From a checkpoint of a small transformer trained on Wikipedia: rotary positions.
MLP neurons of a small language model. Each row is named by its layer, matrix (down: output weights) and neuron, and shows model dimensions 16-143. Each number is 128 + 24 x the weight over its row's rms, rounded and kept within 0 to 255. Numbers have three digits each.
Before each neuron's rows, "raises" lists the tokens whose logits its output raises most directly, leaving later layers aside.

raises: "it ", "they ", "there ", "he ", "she "
L9.down344:149139119050132120121099116143095142126096113178122120091105126107154130141109143175171148149130127117165147119117118172124138128132147121140153147114115149149120201151101121152120155095155173136108153119140157159116143162088157079119119154131129104138153157123137136124122146123093144118152161161125100124165139150143119131108085131107130115153107128149136116126135076134154112101097

raises: "t", "m", "1", "n", "k"
L9.down203:134112180160099161111151120128136093134143119116116152160132102085139162105078157141127155155122148112094123175124108135117142112117128129101149125138152165130175111063152092115123136096146140119112121090138141135120119147143142059110116170120103146139159094134129098154159170126106079114174128124150156175134083192124175137135098139131167139142149120150158153124148114098128109121119

raises: "are ", "were ", "was ", "is ", "had "
L5.down468:142105119157153156168138136115153114114108089136166137135115146110130114124149111150130116146128163099112142092120157088139106130112157137109104137133089140133132129101072132139101165134105093114102163121139121142153125110120082097126147137138127112131119183121146127147076147105106127089091084086106135120123117172164139150155159098180123141127101108137116094112138122128116144156133

raises: "the ", "(", "and ", "| ", "in "
L9.down995:116126132142132160072090146148154130126112115114171126134130128101121127159111106140139153119142109096108114104134151113116112135129151122100129113159116131143137107105130104140116128102148100126121153116142115113132115137149115133145138095162144102162151111099143151146117151129124153093119118151108146156153112148127127121129142087148131131142080132155116121109121127145150135167143

raises: ", ", ". ", "\n", ": ", "and "
L9.down81:131127155127118168153111123135156119160130094085132139135135106142129133127135094140133120145146155161117074124113127128127142120141102110089160112157116188128171117122085114128112111107145128126138160136135141151106125157157157156143126099135122139126154132110120114155144161129150138141108120110098136107132103120136113154152136122125122127136111150129115146130133094126053140148141

raises: "were ", "are ", "include", "include ", "have "
L9.down1320:092127093163134138082128138143138142139144143149142086151132148162149120151162154127120117099154144110160151131132167142116118159170147140132094136120100123145136079132117135149129127111098098109167137154161169095127108136142095151139124124135109120114057135095183111129100104134140159106140113123162099154172136114135115156163126126156121136139120134156117107119090137102115179100130

raises: "while ", ". ", ".", "when ", "|"
L9.down1260:132151117172152077151109124157113093168128123098121120112159158104099147128098135136137122157123139128134144115128116125158124085135136136096153093128153113135149153085107098150170098113143140136158126137105134185101145130109116139112106143148138129114115145160112151145106128140137159119123119160099099133130131111118152079126137168132113121158136090116150140114116132128119131139124

raises: "from ", "until ", "between ", "since ", "Between "
L9.down1088:099098121141139090120096175117107108110145114139119132157118113130114128156131160130140114078106125149107137106107110127154114101092156131175169166163114114142127125142104136119158108108116137134138138158105093122127094112087152128148124159129089085129114124163095138181142151126116139089152139125143080108139145161136117139120083114089142163124098166162112111126154125123145107127118

raises: "200", "199", "summer ", "late ", "201"
L5.down487:133168097107126114111117139116126134159136117164105147119131136134136150156123141200123096142123109083132201152104144142111159127107190111119131140151119148157144085151142164180116078132139141147100170130180159140119133116155127147100124135124099145158133115116077138134110109107110108121117143123115104147179158115129139124159111146128139147124086149113164114119110092132112145137150

raises: "and ", "& ", "etc", "or ", "and"
L9.down885:141115129141098117064163144148099183156084149134124140122128149164143147146123109182147155124140105147116161129130072120105143097093171101132135136167144121131176139145107129144109124110138147104116141110078164075134109090165135162164137104144129131101184128132102172097148111140165104144121175092113151107133157138152121106121138114138139142133160146127146147120141110119104092130119

raises: "and ", "& ", "nor ", "etc", "ex "
L5.down159:151089145095075097164161115130102137153149118108107108122133139110117126117118145121152147098085116144111147132106133142084116120104104113131148088123184139102105142106152144160083112101135119095128145106080139139154133116095135170114195144122169119089159125141106130121160096130108082169106150113175115132130107131151128096115129130117136160126144193110155126137142120092111136176187

raises: "[", "my ", "…", "your ", "you "
L3.down1238:075114105127136116129170149114138136120151147142137116106100094148125165139133103144150123109152163176107164067100116177121154103141124160128133164114128155106137102149137137127092136152143150126108107094132103140110146148122153146148104072178131100095129173109144149125177127127180144133140107109084117182139112169176096072179118143084130139098160100106131146120101104145100127160088

raises: "occurred ", "gave ", "happened ", "lasted ", "died"
L9.down1299:110084156148124119110140115136087106100099171126141113135096159116104124091123135168168116150145109135150162120179116123140118135153166171098093139150089129109149138155127132101107138094093110085115111148121157096150122132191145134124128107096125163098143161127153141117139120082140092092093127114130139100123128126106153085129177102117159110122133127163133135116120146164125179162147

raises: "years", "hours", "days", "million ", "hours "
L9.down77:110151125136124173132156138111120150094142114092115120121086121118114126138154130107143113087091128064152089104129118169126119099140161132122138094073107115111127131105113108107130110131143103122116147140154111122146121162154151105149124115131132111142137103109122131122102169179124116108149160156124150123113116151126128120142111112129112142121144136144142156096111116109147160088111

raises: "\n ", "\n\n", ".) ", ", ", ". "
L9.down1373:141117093188110139065117143148171117136095103155155166113141095099141155156151110133114139127117124124109141123137125135125092128169156102115101103130125165130160123117165128124145131095144086141125176153117162098136159120121131105119120127151077154109106136136131148150120157087108138104120097089138125113153123137174115111131105104128121138168109151113140123143127112133099125134142

raises: "are", "include", "include ", "are ", "indicate "
L9.down1156:126116131127102175169106140143098155142143121143127137120116116119124124138125135111146095108129152142138143133136082101101132153162159143182134092141126157129137142126112152150112130112103118116116127146125139167170160114115131119113151151115127162127096131131145105089111122153150103097104138122175170123137189149150119129112130111124107099137119113145114116106159135106133148105140

raises: "'", "', ", "' ", "women", "’"
L9.down413:124131097147145126112128134099145170120129111107119105096164122128148166122189151138113121128138130103137167120119125153123145124115118118103119109088133154155095173089107096126135120140153114166108146156127129087200104179116141137147136131120175098120146084134103135122152154132103124123163143151108122117129125168128138109151160067144116166091156110119082135154111154125089172121118

raises: "as ", "as", "ases ", "ass", "forms "
L9.down234:081119134156111113121157097137148129126087128085115082147154145123142124125148104118165181123172102133157125148080130095112179092119148142140105116177138181121127106143105152159088125107104121098129139119169129140138118148110125152114112100077108111150130130102136146085145100115076122142142171122139128117139161136102128163139199153118097111103148086125133122093116100154160113088086

raises: "he ", "it ", "they ", "she ", "the "
L9.down383:133129145090138104118130124138117142150088112180093152110112130122173127139096163148194140167136098083133101073113114172104116120110149079171115192108096111140146190153132120118097114114153170120124135135118145116102141116137157121113109164182087122111196137120115112099125123090164152135128158147141142137154141123163127140122134149087171105132116101125109138140112072120129141121118

raises: "was ", "is ", "has ", "would ", "had "
L9.down293:139135086093111116182158120115164128117136159137159134091122144141098111174121119134135130140163128102100135126152123155109120150120115097167100121124118126144128099140104134164147135132133102154136136188117164148131124168148110113124137112143136185114147100106130121111117141131137142083079137100133142143106134148101082141139148122144115133095109118141090080105133125148087173132089

raises: "-", ". ", ".", "–", "'"
L5.down1448:106106149119165148110148153105165156178131110107111151159133085113098165157127108127093099115140140111117073094142148148111140079147106120104144087096124153102098128131113116094105110096139095127120182138135129109116133148157068118159085135106145149122126110113090190120160185157107124106104109097128084112129068150130163135113146126140105134177101107175106132148117137123096129154109

raises: "18 ", "24 ", "15 ", "16 ", "19 "
L9.down1027:111136133121148135101136146108124149122183147106153115102121146129150159139107113183109166097151138118148098075131130103140135142124131126110140113112140097101129097128108105143060119160111129113093104113142120118163118100082085183117124115118132132101136135133102175123102114116138093120099123124148117178133101146120146129133155056147158104131117105151130172132137131163125141143128

raises: "with ", "between ", "these ", "les", "cre"
L5.down1382:122132145115129174090125129115179063127059162157158152132109129151152147122161119156134086131127155123141143139123125157104091136164156132144117141149077095089115088131094110150132111076127129136142142154153123163099098118096110165137145111165101144081176129116108143145080136116161126160134133129146127133106124123100147174128139145064111132100143164121128126123144103151108142129145

raises: "; ", "\n  ", "as ", "and ", "\n"
L9.down1257:093148121140148172034124154127134112135112133111123128151148133128098120161110138152118145094098131115122135128137159070125087100131118107132128102173117124163115108135159183155197130112141108154165112125124151139119121162133092110139146134170110138145117107060140160133152148169129145138097121113114144124136140066134130112152164132131125139140118140146101089114124106141141149121105

raises: "of ", "for ", "(", "in ", "="
L9.down452:118159160174116130147112146132132161162183115092121124112114140144095145147090135123139119150156153146175133135123145141154136116151145150125147093140114120119137102114144122147113129143115153080118125127120110120145148125143092097151113182083129134113149150086121114148135101116147157127138133144100125113127125124139154110156145120136112118158135114162080098134081150168151132130133

raises: "head ", "head", "step", "chair ", "step "
L9.down648:106139142115160135112093128119125089172114178123114095111122133141125131181167094139129189109163097114139126109096115152153114120112172105135140120139084107117169129134048112077130103108137163114103123124088124167156116135135111142125175148177129150114178081095107112158140125106134162122107125121119156146165127125103128179147119129132126158147136141086106132127146128149174125115104